config.toml
n_layer = 9
n_head = 3
n_kv_head = 3
positions = "learned"
qk_norm = true
bias = "all"
init = "normal"
init_std_qkv = 0.0966
warmup_steps = 0
decay_shape = "linear"
final_lr_fraction = 0.0
batch_tokens = 32768
MLP neurons of a small language model. Each row is named by its layer, matrix (up: input weights) and neuron, and shows model dimensions 0-191. Each number is 128 + 32 x the weight over its row's rms, rounded and kept within 0 to 255. Numbers have three digits each.
After each neuron's rows, "fires on" lists the tokens most often at its 100 highest values on Wikipedia text that the model never trained on.

L4.up340:142159120128137070143187130166152104050140165117105131145121141085147182156104167096125165080080126163124135130106183137133175109129080108179154178141130102105154072129138189095153167106123143129088114146124117188109108112135113144087107090135116129121099138158155128172100137130106163184157047119117165127146133128177055142107107153146181078153117127121116139145125132138094110158127178191165090142080160163106214122102131112169120126147117085107090093069098080139076166152149136116190211131125121100082141051139094120060055154150112145122154171121164117137126158109145139078
fires on: ".", "s", "g", "p", "/", "b"

L4.up389:126120100139095183180129149160145149073187177099105100127109132120115126103122108136148156078171127114210121111098101129092143080145113051116101152116160119141121102172073162188042149094125120085099112119140115158138133185141139113167133165114133124160111128139109094144132162142107126075118139134183085088109088079142150128121181157123128149123168174119163150117086141177127115190141140181061132146116123099134129073184077113132181135119043152173126130136080172141074132151160114097121140142136144116078083144140131134156158074172112114164099198049112109125048138084121135164
fires on: "'", "4", "5", "1"

L4.up513:162124081123137098091151159088157146122191090110105161092083115122155132115127085119174132175116135146144159089143145102124081101173177077140143120118089098139205149156186152095181093145168118101121122140152089119108115214113156106129113079110163086146074070173174111106136111108138114195091088144134148116144128159108115142192138122102123135126105153125098162137134103133160124140029165121101140194176112128164102140063113168142146234074094100167098135129067128137109160114092122098133230115131125148153120067163073094132140096106112108135148153140132122140103142113150089117
fires on: "s", "es"

L2.up312:152067097155084159188100107095141099080101115086171165124098046075123228108127084130131118093095099101181160105098108185147116119147149128109123121081080109154114140117132141170154147163149141215149121093170112126116093111161219101148156109116116151126151201146162140158154145062164148109078067181119107125093092118115133128080095133164159134138145152088148124158165132127131071149148128139088191156117119118148133143100181134154149151114101107084124085152103200101133104120151087173119121164121138071099095140122084107085154175079131154074160124150130166151093113120129155119
fires on: "'", " the", " in", " her"

L4.up929:156132129098148172068120090120125135122125144142067082104162166162096107133119137117090204157153128086082150103061122116165108121115047128117138087049085131118104168164162119142154160062114138178107167112101122147124191092134185134095105105130107167079146117156090158178117089069076122179130163119141127124112171088134106084125141123118160164142107149083072080167088146170141166108135094157162156149135127166156164197130146084127131144108156110122130171114126158139139124135155160083062161083171155092140147083131148141163141167193060215133108136129117122151124112080113150098
fires on: " was", " agreement", "'", " college", " club", " following"

L4.up936:146130115112094178094148135114138114174115177116107131170095140080056102119127105151102158088105092126196096160132093114114099111145143127180202112056140110110162114122051194159110153109110133072114143136106110149127156106115109129155115121077154158051123099188106094181138172109142088132083203149090165072132121142128142127194139206131096175085061097182131146120118151117138113101082165113124138122085095152114085147118109138169163194137159142146184102079079109088183146151186122118118110157118132184162159129085164141109083144129115147142082130149120107088115125094163121131
fires on: "d", "ly", "n", "nd"

L4.up887:073133151131130161104121187084119117178064127086109204077109095083148107136111084094184156146198106143085128205108127117145110119154147107174146174160113134077117114117090136149091136122111155142153128157091123171162151041094162131133169159191165090150080164140110108180112106122153139122089144125162095119104175129126131112135062126144184105092130115131127155188124137169097138068113148156117179126173104109110115123116185088144096144112139067159108134097109141108096085153144123109130143146159083117138099153118136052129129089096141133116050155110196154116191105121200173146
fires on: " to", " D", " ", "ed", "-"

L2.up694:184119146165133097168123223088092097098174168129191119144150096131115180157105129105175158149145093165164092127132168145182132134092083109152114162096086112143124137121116129131094129144097122143125079162127148111113103171113106139161146140133144107175142175147131186147092159145140140106153119104154137121125144108140147136136103134135146117143120171040124062149060105166117112104089141116092096082149127092156110174090125110203053145135078201158105147111106177071197097076057140129066089166114138096137088097116137102121212165142168132131096135133119127071091109144172123086
fires on: ";", " the", " and", " or", " |", " —"

L4.up270:136165113085117172107148125100101101158083145125124136116125179027079160161133125088156162113169158122129154103152090094145052094144157160087121090191145152074090119147126125113163088105132137042109137105094118153107173172137108198114154105114061094125138094170134118081103119135117130158117169158143164091125157138110180144093055160118067134131060145150124126120217115100148119133180195129099131069123137209096117149162126131127132147153164162111141145132150105132168127105071081112086095175146104142139185119164143080113085126147089131158095111167082146117099149137153111130
fires on: "s", "ly", "al"

L2.up488:088093122141154132102141118097132139141140129141159101058090114087090120104136173136058152097153130088152153089087096133163092118096203119113141080115125165096138154192186145090109174092116105174165171119149102164138113132078188064083142101104106168161113177145147161201132108170115141081135145061110159108145119072150167121151128159137122140140121145142132120100092087100156125102147104125135171133147143113104169097085164162113070137116128093120093077118171122078118170189123135138099102101144086115088160154095134167088092089132078153191082109193149072102131141109215124086
fires on: " ", ",", "0", "1"

L4.up398:123138134141099152168091058106151120115143126136138175095127161123187156170105116125118101120096035154139130185141123156173148078154129097081177098135108143110136178059153140156174140059114134098165148142087097134148056094128070148124099089104073075121137099198115109113144144109157094131100136141115104111149142148090116113120069120079120080100129107141117199112120082172148138083107164148147151102063112129151189172146195068123181148139153126158132160095114107138123136154170131169163078123186136175159102117155133113188107097207116153136105108146133139135152154102086096076
fires on: "la", " a", "ge", "ept", " Nov", "to"

L4.up823:095147087077149132169104095135062160138114142100148160094100110062139111150094138120106141131160110165099163147130164143088194170138139119156118133134069138149093083164147181115110170137147187112122117124145122125096138159101128122140075099076108085198168157168101112092129179128104170189093100098122163117129134138169146123168107173117122069132137205146087135135130135149144054135149108070134132124168133074149150178095103221083116165113133192153086165181064095095118141165125140135182096159147076113134098091160136169164102120140128173146144121148093140058137145160082142169
fires on: " |", "|", " and", "ly", "-", " "

L4.up476:102144139135103128163151171119113129160112098131109108081166106125127095131145130166104126070128098126120159084112124153105119128157209127036181151151113094108157100173060165100105207165086116146166125133124115090129144166220134143091085155109072068109101163145163098137113123111088147127128101107147112150109186119107091127126156119099130137191095121092175178131122136159095130078097117105091193153161105128206159149137047179151109087148132092161156160114115125118114160123118140166169177193128074108094167156105103089097195131134105157120109112126151136116096145165200129171
fires on: "ic", "'", "lic", "uc", "al"

L4.up493:185138114133088143165150149168093121115111170073146150113059088107112093104129118111150084177125129128145166126153149100160161215105152119087155104151145128097087139151138151101173224093158135138138092177124175101121175140155151125129126210107087133110115177140107151074110145099116093162138121136090190134109165185112133089131105169125077173140102168140115089111156130170152129147122134096161142102137142130121171197113201155140073123083144074177120091182141096081119101121112161154107122095117107117112106099154175078117161081129118070091088137075146120034158092152124127149
fires on: "s", "n", "d", "p", "b"

L4.up350:102155136135115148154144148123142132137138130100153147144196053228130132071110086165134124114155141164144138111075139096148131125173163151143088130124092110131185133127101140142134072132152098134056129175103124153189097084145107105138110087138090178174114078180156097184156090178132106137153119137050130115127095111124047113136146097113080104098124104146127125135138122179161107165097130192166098111123069113153199119154087063136075066127135163118130130100139145135144110126147122120134129162110110094179153136111174081134109185199110092109123178111146163091135063178075131157
fires on: " (", "-", ".", " ", "new"

L2.up284:101177122145186160081139187097119133140172051119127107147138147088140098115157186123149167122117148130111079142181116166148073183153195140111120041128098147094140125125123099175125179048156142131134173153098138101080122159131166128108164127139092120097182164128091106113104142091087139128183168141147101215103106176120134185092100152163177091122167163082135105193160134152107144131138084162084175168097121084091171103144154149109103142121146112152133113140086086129170136184155188135147159198107132110126131110088129140171102128072098130180136106124124108149156170162119099116
fires on: " |", ";", "6", "4", "5", "."

L4.up344:130169145130133135130099131130097116079177216078081176187107059095130104129122105140171119106181122133073101108078188135140131165150096132052110158127143064184161099190157156181117106124151127092155118142106151178126149127072098149170081137155140098177138131176086084122080200086126120193172096114113189191093143159121118112132161146133140130103149180166119131072143098071136158154124129166172160141131085152110115129088135129153116102108146100131091107132154148160064096124105171164142154126137098159108090037135093080112163126141114126141141108119147112150111076124135130162
fires on: "-", " ", ".", "b", ":"

L4.up218:134067100099165108110105097075191152170116131180090130124111149120166165109089120147165147111163115153144098169084082126086156170096104098098073102135086113131186114082130168149146172142080136181097129181096121094146080165087136136125114105136117187144097131075151114135112151115127157128124201101131140143139123100201158133176125173083122156095139101125076161127164141146138060132061139122087110133097145095147123093164114125094120155127131089080240109103083123194144156165138086158142131127177136139126035151133133186159096139140119075112095132123171156140175170151131132150
fires on: "s", "st", "to", "d", "do", " both"

L2.up371:117058151133075088089096146101151106124105155054143119148150127111160144111069089165160186122159162105136174125110123166100098119101085121121165180056167142106183085137080119129103128124138138164120109159139123117111089135120150105128143166061146146182139083096181148184132137143145119129125102124187180153094157147180173088186093130122145142114152109099169090115095118181053081138082122119200126133143122092136121097136075112150074156198117096152156091141181160170125078191122116205151142157128138101085124091126139110118104169170098180092115126141092089103117162097102125128
fires on: " |", ".", "S", "\n", " post"

L4.up487:090096096193175087132103169111063086155146160147111169122163154100077087101164089103168126170190106105110141137111106152168144111097136123135158122153113185082079110110045075154099110130150080180175094121145173165149096096141171127104152100131143198108168149138119109163117173138122172142162161084136200145137110140149150117116176088170149132181127156107146139149197148122096103099086092117113144141164209095107113126112109171062134105173180105160108122125147121138115120137151147138115134089115040099087157098160125131099090112087130163139092145129107084064139129085092097151
fires on: " ", "ed", "\n"

L2.up27:131046130101126116093149107109124084112159157096135088113105162157100091092152096155167225197127103189143088065119107126140172152140116149124134110136149147149167148130138115121115130200095080088110153118130130173136113145126108156140189081112164173081127158068112131182153084101106088166077117126150137141147149150098212152160054061194140150130131155107139179139119104139100138143111113174148162129085138112164133125106147092115146165173159141116131057158128082153132137074134173121141152148139079137077093143076120114099070131140086103161076108157170133136090092069119127089
fires on: " \"", "\n", " “"

L4.up558:109120114067125126110094132132075151122116102131101132068085111117138125134166145137183201101127136117129113100112077147134128148078131115043094090142133144141136128055192143134143089120174151137115116109111166127086165131140136132117105155144056110167102157097118152113165152138070091223142147152167201181047180163074093170154153139173132161088133138126168061143137113126123127125166145133127128157135178201087167151145132224153098116154152152092167102147141137122129109077087150122106154099103166115136158105161089097110155121075108124154088153081104146146176124186133130144
fires on: "s", "st", "d", "t", "r"

L2.up857:125148121124152181114168081153092157184148161111179124097151087144152168148132085129128081145126105143142161097135141115105152126142145053142086150159160146202108184116169145101086144117136175144089134112127117127177091114139118171155100082111112115115112127158192076155157057177111129072097094140084165078110075131141106157122134174045117052107142142122142060104106114086100164094149118143115066142104082141076180133085181138150135093052118175151124115141128056117169065100139123092105107178148120123158114117137100133102161170085090136142131132146122173148131130158074118088
fires on: " /", " |", ":", " –", ";", "-"

L2.up737:164098153103198114163128125083116119081115156128083108115188123118061104094104159157111141068106137159188129094145154109138121155116098063119143099090160213143132150170129173113160159140074148119119164107105136129143166092062111129154158117131133146126116166106162134183124082109143060056090143132077155150109127085137172091158108131135185185115142133086117137160103135141134080155108152104094133162079155113136144142114173124096083148128107142157127079138125164097130131086156183158105205068134081136122194080151162146116162175132128107119091074140065125125085137083078132191
fires on: " was", " been", " were", "'", " =", " also"

L2.up376:150088092151111147094165122112138100152067117160148199130169162133168079047109128206136128174105126146136158120123197139157153153143155079096115131187115141117059125132110105085150135169133123116121138109106104186122134165099153123130190125126167100114164122197179098069113133182075168079093176140145140105122153101149154096121162097076089081150117128110097100167153123144098149123122121114095153083103177133150154123093061092214145124151118123113090144158149127155094125099114143142119216091075072095113094122116108166119159119098115120076113131157146109073176120174134172090
fires on: "mo", ":", " Mo", ")", " |", " Gen"

L4.up73:169150103102111121131063113209117106154042122122142086111103160097158094125080084156141138096084109138179108103134120120138133144102175099071167130130162168108121152142104128098166127094126132113098141149113118125155093159119128131142158152098049089069076144186174102132169169083138120203080131133130134132152099168083157116150138115140085179162168118138129156165177129137185155158129136096143187114082133134109121148163159155170090174143195119070111151093121095145188110091137135101165132139119075070173147060134172135112100120133059174097102091096197159102138155151117108144
fires on: "s", "d", "n", "a", "-"

L2.up492:129171154087127172144138139131117113088127134092159143128159138046103114128161166161091177090105187109162066146067137102190082118156096116149158106040182091142213218124171068190093115097140129144128104104093176131089152152096108094109121138113115154163093148135075114142128125156092104102146112131156121097110110143074127088130139119146132134137171149172158180124170128150149119189140187062125107123101081171156138107168065094101149150166130148142166157127149154158118158167131141126130156092109129056081113145080125128169088156120124174135122129143145115093061133115105141177
fires on: "6", "5", "4", "8", "0"

L2.up6:122093124134131169086191095131140113170135163127141175144119111091082059098148201131161137157120131147178199155164152146159151167147125113087129119174101159096157116096139095117133188131140137085084121144128132179147101184112098100143104145114124146078082084154098117138104122141105228148103136080094134165096089159186158103145144079133191119104094151040128128155134106128139106111154110114127153157128102065106111198111125152094077100192146135088124138135156099150145168207097149134150136148107107102136168148072154095123171126111162106177071130077112101043136129141122097103
fires on: " |", ":", ";", " mi", " eight"

L4.up855:118068110179088111119092153148059106129124131130181172066042135139131148150113124121160157134132119130149133133145161109117101160143097157151164139168105129160141091062111153164167063130108113095117167145146125162075117164149119078109078105107110209127124156091145124115105172206113155113147124107111194114093186137146130109161115171095159107108074108156132183142128130200141122096197176136156132119128126150104169130140108119182170120120098121191122157074145123156086071149095069168111147123162120125127153112178116062059137098183139069127111112140121138084150072160169156147
fires on: "s", "-", "ac", "T", "ul", "ang"

L4.up695:156181119061100187104101097109144210163124093100085156095089139117130159145176162161142125103208026100064098154121124124084112101136186170137102095148086132143116097154109173092101167140108149101159105107059131142124118137077165139102120089160139081095112103124166092135119135164076126133112155151115095119125160184096132154196163150090111155130087165184106165176176132157092127090116120130114180150177135109116139151136133105173123106166136107145105084105165153074169103095174167130122098158180101141157112116147147133130137158129193147126107113135151157068172145181095114084
fires on: " ", " |", " with", " to", "mo", "ly"

L2.up914:151103132151137152066159101099068143081144074165096091155081162098164105076152175119075097141125137137151144097154144127177125124107212147102124108077111112157102120146139105161098151121163119079119128146151119142127136144138139160092136177047154162070085124125107116170167136093078118090145123111096131111126150169114087088190131132128126089079124149097079152166173114141119144105136108067128086135120091197188170191034101144086075170159108155149179144134131129101148156128137126154166126151197069146137116159150142101138165081117153112147136173200099097108109089074135119123
fires on: " the", " |", ":", " (", " \"", " a"

L2.up26:158212131141157144218109123101089138126115143137124141139135149030072093146131099135119108098113187115109085120173170164157097156138132119084077130157146116076117091130104095146112130106151185128128091126110172113082140121100153132118119111131142146144183125160167111117097097101134166125164111142173142130141146132130115096177113145125124077155122147114091120120177091104157069141146136156167118106188134123067157136120148129117084146162115147175064104052082106205099121075095118125103141095110067118157172177110150176106114150116058106139180109193107177131039155110147122184
fires on: "ly", " and", " only", " also", "ably", "ally"

L2.up194:117096104158115106194132085142152135143123154107133158149168167136065131121179111085114132125113125170177113131133143154144150114105103140113139148092198077127084147140069113168150098135126054047145054049126143177155079143088089144140104090099077076098112133137135105113149193171119121150140142131108153154126135216102136077090124165129133108133122114152126132067126121092161157178129120167144151118142183072119166099129087100153136139170186130161182096162148089054095111094154207170124139169145140147134105177091187137074144158135148129112127125126150126171170092164123127100
fires on: " and", ")", " ", " ("

L2.up349:105070145167142164113132115199123152126147085171139132104163066049104124085134196126141145078131097122165075141138083136136138152153102106134145098168129165048168139061098073164097141104158138149162087113091074166168102155101128155183141097106099161068127138142075137169120124143154139202118110117128128170067130163163145098110106110121159075099152147119160109171125103191106161089147128117131152163110150108094204151143137139130116147145104104130129135086157064135122172155077149131202093127150130097131153072080115122156103171062151161171155114107149162070148155129147111115
fires on: " |", " ", ";"

L4.up586:121090106167144102149068146147039152173146142112127130120097137141136131158149131113141154110131159110114118089117064104080158180115112125165133089163149211128185153137086147086170123111078145123123180150177101123125152116157142102162126158152151171135145127078101101128097169153147147058074143107149114148115185085141117099184161148122059155108124095127122135145174139047158107112108172124127165122095126143119187150172149196146110185160118083073157185101118116143168090110080117165128155108150133093086104073165147148128092115123132099164196129074150102113197075153084159103
fires on: "s", "-", "n", "d", ","

L4.up27:080152082152095098115073144138118133129104145091124117159146121114087173097194094098150109162164125135088137158111081149127160085115142119150136166105090172082114131153086085173124050152091107182089127137121145107190168102112114176158130139102098156138127201179092152099071158093122174085094069133118086166084176120148124131183149159148116125128117142170141073087152118146169126120095141144062127141163155079077165172085136098153086116122145116097132125130124135152113109128169119157160131200133106098141170125071132070083140164102171180131087181100167167153162155145151081061
fires on: "d", "y", "ed"

L4.up394:185097121131096143067150151082112135081140113129124155100059069097099147079117139174164133134155185096114101119168130147174143152116173115138086057141117117152095157129115136152139098120175092145131108166150132129121146138133132072114110073183185124098095149152142094110140089084159121197073131155147127120090155162122146095150138082102102145148110158120210123147117162150128163132068169104128182198140111161122126127116066113153118147107091187108130175101139071215179082145149114083123125052139186131143127112217053125116108121108110126103076123133164105141104128133149149110
fires on: "ing", "s", "es", "e", " were"

L2.up9:071068121191101103108119135148145148112132140100118117064078138105119133141129135105122145141093029090162161119121163168181073101075080132153119104068116169150172131180190127128142151136146178170158108119189112110094143112078125106132134107122171220166095113131136093184154161178133134071145105102122151121114099111120149160115147122162157105151137134111132127090122111138136167075097092179130076154146166145156184153122121122136064067108133087100131095102122144156130148188144136109159113137195128163066155157098131152130156149147048175112151094129109059098168090092162136149
fires on: "1", "2", " |", "0", " ", "4"

L2.up182:137102085034132128104093136150078165128124102178120124110134117125167136152085117129134123097127089166082115118151143105154092144158147149106137128115032131094128150121080152127105120127116142182182102067161082139142106086147154095149056100125125111129143133128079103126099084079099153060075098112188148127132141148148129103122154153117153150158137144118095083140174108137145114112094168125132136084076100073112120099129168186121164195108110120136171093122128139110146151083161147134138204094142199105108130185115158156121121125216072179119101132158080209132164164184144140190
fires on: "j", " J", "iz", "gu", " Y", " support"

L2.up79:121121120064171126217134091157163068123129161213127152099112132143130091181070129153141196141084113123153111112093153139142112119133115100116085118077054063146108099151148160178173121113054115163174127171119137136141129165125081121130145065121112101131183165141087114140097189153094148173100115123184089157110134125128166086147117156162139125101141136147147072136155099154162132095083113125104180117171100173128162143115128114121115129161097122094139166137178096113171096149117092105088050165093092110113148102151120130120069161115128106148194176128084149160048143148169154134
fires on: ",", " |", ";", ".", "|", " and"

L4.up488:156099068125152144136114077174162102160129102101142109123083149124139084151135118118105069112116146104149160151108092172134162180165070147103100101136103038117184176114130146151049153152163134092155117100140161149131113070125169179108148149116178132133177099109128055111175169190128068131088136118111224128112131127101144128111110171168126139141169141109113117037131170098122116078080122164109163153119151108115160160101195138121194109156145079125171105141154127121131152135175116118110136114167113108131092100146118126103126111096097162121168138041070105121121122103206121108
fires on: "==", "1", " and", "===", " ==", " in"

L2.up258:049073103129091164214120087106139093107146159150183151058154111100156127118116137131091175115118120164166111075146121088098103087148136070133121126108167105213128089160125092063097094111151074112135078031108098110205137121132156137155105151131037149110173123128139116089084141139135167128099160129138111132097133160194127152107129134159108097140183159142181121166143103124124120107159109141108114138200065107148100143149110104150121121101134143094087078151097103139188095122171115159161147093135159160126117140131155113121105206141137144092157133160102121098156152155149151070
fires on: "\n", " made", " there", " based"

L4.up813:127171135109177137168152082140135094118119183107148153148133139103117206074093073147156172109118120129141153098132141143134141126119119207123158078078137163073096133154082070139131139067135101065139176161121125103105156082118094173113130135121099126140139112214190125105175137178165112116190096126134176146126127124092201175135113091112111121163108148165149107109143155129130098123173119116143127042134124159137137186213036153122120158129181095099162123140166082143124149115130156116079095087135056094133117172152132134120087166115079145128103121147106143076118150178099140154
fires on: "s", "ly", "ed", "al", "a", "ro"

L4.up321:132133179175140132133068017187108103156117123173079161108144142124150124134128151161137080163139100159073116153182135126129122121139144129155099137144112105140093147151126124141170131142139102109180166168098101106099160117062146083184140136079143113092159195155164102118130154094107143129128138119173137167132178132122164075095111129187169166097099128121091177163105173029090096105104100096141205143137101119041160138135145092130089138125186114126096145159106107066095067155156111105175120139128172076124114117166099159140126084095132156084147090114153128131097188115134163106
fires on: " and", "–", " went", "6"

L2.up636:099074138156092127159179088099158154066172137104125159099114121123186062103129062148166141187187061155137135078088111159187142080156143103129146142116162111140167106122114148107120158124136133108126167085172100152160104103115196162151139086099116198117136146100135118191118149154112146143122090106142121121058059139142118111103085135128177139129104115152132099170087122141124057090110091133166163098164183187149170091104146149135124138153149100154067131066140146135086126114124130086159087120143091081090119156060099134128118161189101145134073099123181071151120126094098130179
fires on: " |", "\n", " \"", " –", "="

L2.up390:084130109154133135160168166149093176115162107175135068100094109144115172134139137103136129198143142158152160063071139118127120118104068173122105164058138164146155125184166142151128157160120149123115141097118151190091147101215106088146093045085065161129137173146153135171115096160084165080104111101079145138108052153143103136132150161101101146119134188162127094128132137113118130051117128110141040158117144157066135096159186063147181152096140144169132146123123093103109108161157115115136090052114118119076114135105138140115125101138117127120087135136132108110081075157102093103
fires on: "2", " –", " |", "-", "1", "°"

L2.up682:145058169119112104173124121176062091122139135106102174118137137108160127046100079163142108089132067110049167124129081163113166141134135139090131151171141155177160120130067129105146142098118101094115157110082132132140142150153091107094091166137131133140117142177175114152094150127119116175163182111193142157123100153067044083122087091108134134130120128153118122152129201126114072074091127118145162153093119109164082186157147109067153118105098084135165118130087093163087147093213153192120123175119110139190128114115143133144167124140090162122113105138157092111153139129190138190
fires on: "tic", "istic", "tric", "lic", "ic"

L2.up112:129185178158126165151113156069155147128124184105101160139114172062136199128125096139167148076158058137105160099123127055146132170188146125118102122134107196161099107165120100079108117094096158107124080105139135117156121125107172145174138049104138057111152119150080195112101101177128148110184177148134092088138103142139150143131081149113131175131141113113135088074084122065127139146119105063085167133139108161090151134121155126106160142132157182159096159144147100134171161119118113145099080157070110100190121109149086136105079129086079131079108159129104182100120103073150148098
fires on: "ent", "com", "ly", "less", "born", "nor"

L4.up49:116151115112145082193118116125098084180170111145103136152140052091120135145088133096129166092146095146109104167163127067151126089086094150107135109161166086126084116140165126174093110174136158131178087096175183124110033174148171176145077096108139146141122150150085147170139117103048154142107180134125071075129140124134107150126135132186117203141125170110099125181105137137147147127092067160062188139171143099172133127142088128156171144121114130162142108162131124075149116161089147086078145115101186106120144138125156167150119129179153076135173109099151089148138155056106155118
fires on: " "

L4.up24:082127081145164128184156113139156102111119087112135135114055152173145148115117050092158217109113159126163148102120142143127169110150109118093176106127114120120132132167142149054138146112101092102197125096129149126134132143113138121131129175128089105166122144164134124148105121124156138112103227093196123199090116208174077085135082138170156096109105134149100206121113128149102210126177132146129123083105104099119135138083087117152156196136099091118152142084126110156085118147090148093131144120116127102181034140137158135117105166148067136149157115165117107129123135096111210124
fires on: "\n", ")", " there"

L2.up590:120137169190139142119149149143136135182138119137176161097165109172099137095119094149106088079130090191098151157108069133155108167144111138097104120106137188139159093143137148165162049129170133117091144146139123173114116122170152098141132126134147088145134079127143059133151149182104134182107135078123214124115096159123062129116167065127109085079097136103171086061185083165086124159107139137159046111176110113061096155145123095116092084114104103068128169147098101144127146127119136112185147092102060156123102129133152118129171073104123164062075148143123132146126121185137153159
fires on: "-", " ", ".", " ("

L2.up834:133102141109186157169104114139124105132117138108065133098146103110111134157050184147121090131212067121117139135144171106162167104116094106094104149156112127129158096094105180140141137165125109127176104108143146157163149072134148133103137095114143145061153142091127086155136079198157112111147158199089120124100148098153107120160104117139179097172159123080091114075106151076125164079115152166127173136136201053162136144117135159138103105099135106153143174126150117134191140089162101161186063140149072163141148133129200092084099145162176149133155133048065150092101146145111107152
fires on: " as", " (", " with", " |", " /", " by"

L2.up52:097090165099110134157124156190139089104059147124155131132129081083044168085067109098215109128145159165190108127131199096119138095124145140112120080169116092142146149162139121128129076130141158168080153104137143098138170124158138152090195095117126187099170118148156136111173112147121114137118116118161186146106121070158194139090114103184132115079103126102095156118113099104088072101129117118085174100146210105166175169137159135118116105100106129111097037106141118143156111066151142137155130088108144134174129141117090134097095150187068182136127112130096134106099112068118119138
fires on: " in", "'", ")", " –", "0"

L4.up503:151135113156131199128067084130105142107126126138074162138076135144095156157138143123135162134151123098149135222170151112208078096107115159091124198147173155093141108171057127156147139116142121070137090118094077160154083184102156154139079106065105087122087134156165106112140095112054172169111094129101149092169100165159119155200070176093121146162159119094138133114151107131160143174160124141131173067149095143095152119111097101106140131099116099117137120136158108129108119152131122093120108088136190026179109084106082083140142161130136102165170120124164107143130145145156110096
fires on: " ", " land", " cover"

L4.up633:130120065204121138104086093116116099176165161133091123099172175085105103145098090105103099160109157176125194065076121106161137174150109195156137149140151101116154132141123109122195148147130163097168127120138126181123109112136112178053138113115124152166146228087116091095120074145105097136130130182126162152115145102056123099180147140117151178151148094128172140125077096108127088039118057142160118120155143134086152157171131094176171119106107155084142143182152116154141081107080115137148189124119180090135097116139169116134144109114141115143126112132098091100185123083084110117
fires on: " in", " a", " inter"

L4.up63:104090120151082108101172154108125172121075177157174169184142109115176126133096160078174149117119158165150086117057108137062159148061127114110089097132079166122143153138147148120113059070148115156080137120123203134122100085138145107086089155122099140133090161072115066111154152125087047152125104170177133169123121119149182121168138134142114137092138167093157103075151103120134170147112124160109110123127077114178114173170123119068117127170145107111188151144030163135161139150141177138097126182153079155131201184123132155155141142129159123105098155088129124136161143116130156125
fires on: "s", "th", ".", "es", "e"

L4.up866:136161099110160120082132163139172104143117133132151206130138081141148154112126124155128073132156107164146126175077163112112145149144056148097123141161158169079191188123092173132159137098113147086161115174105128118165090092145154119114123142181147143184219117166081124143127099124087097115164073145144187161098157063130161141096160181115142138101183130100125097135101101065081107154121120207157048127118079115097149110156186163126140144103075177110106113158133090094168099137109116142128129138160145172140100135093069100109174180170126102095133164102147096101163070144105120122
fires on: "-", " in", ",", " /", "===", " on"

L4.up169:089103136186124129160130155142122128123129149185123132130065137128068113113165150086123109159123094101097199149064140138097134107118133133129113106095112118106136147180050136142083109187102172118228114064150164127161094117093132128131110136155115186109095129145123095155097153161114139173147094125065108094129208116139175139109143117169077164128112158142135132102202186068139097124129092114122175193144112156172124091123104129100095137159121163072091146145064164176088194148140145139145169169174113111153086143114112173133120150111133099128137121104053164171153069117111082141
fires on: " ", "1", "te", "9", "2", "e"

L4.up839:148146088134129151146174129127145129138132163117148163130131121136087127099121120199086041150197113118116191138128107078154115104075097109118097143102117165179139118115175088171119143137114140104066154095137142152231136135093145100115149118127058158121098119189127147141108080132107083143185191118123128128106134116114069137121118141128141126145128170103114103103104127141137151078116113116141101120098057165166114131071145150154112103089099171131188089186119149123114087097140175072124143155122079140110155173248139140157038090150082116167159156148141087161098139151145091145
fires on: " (", " |", ":", " as", ",", " /"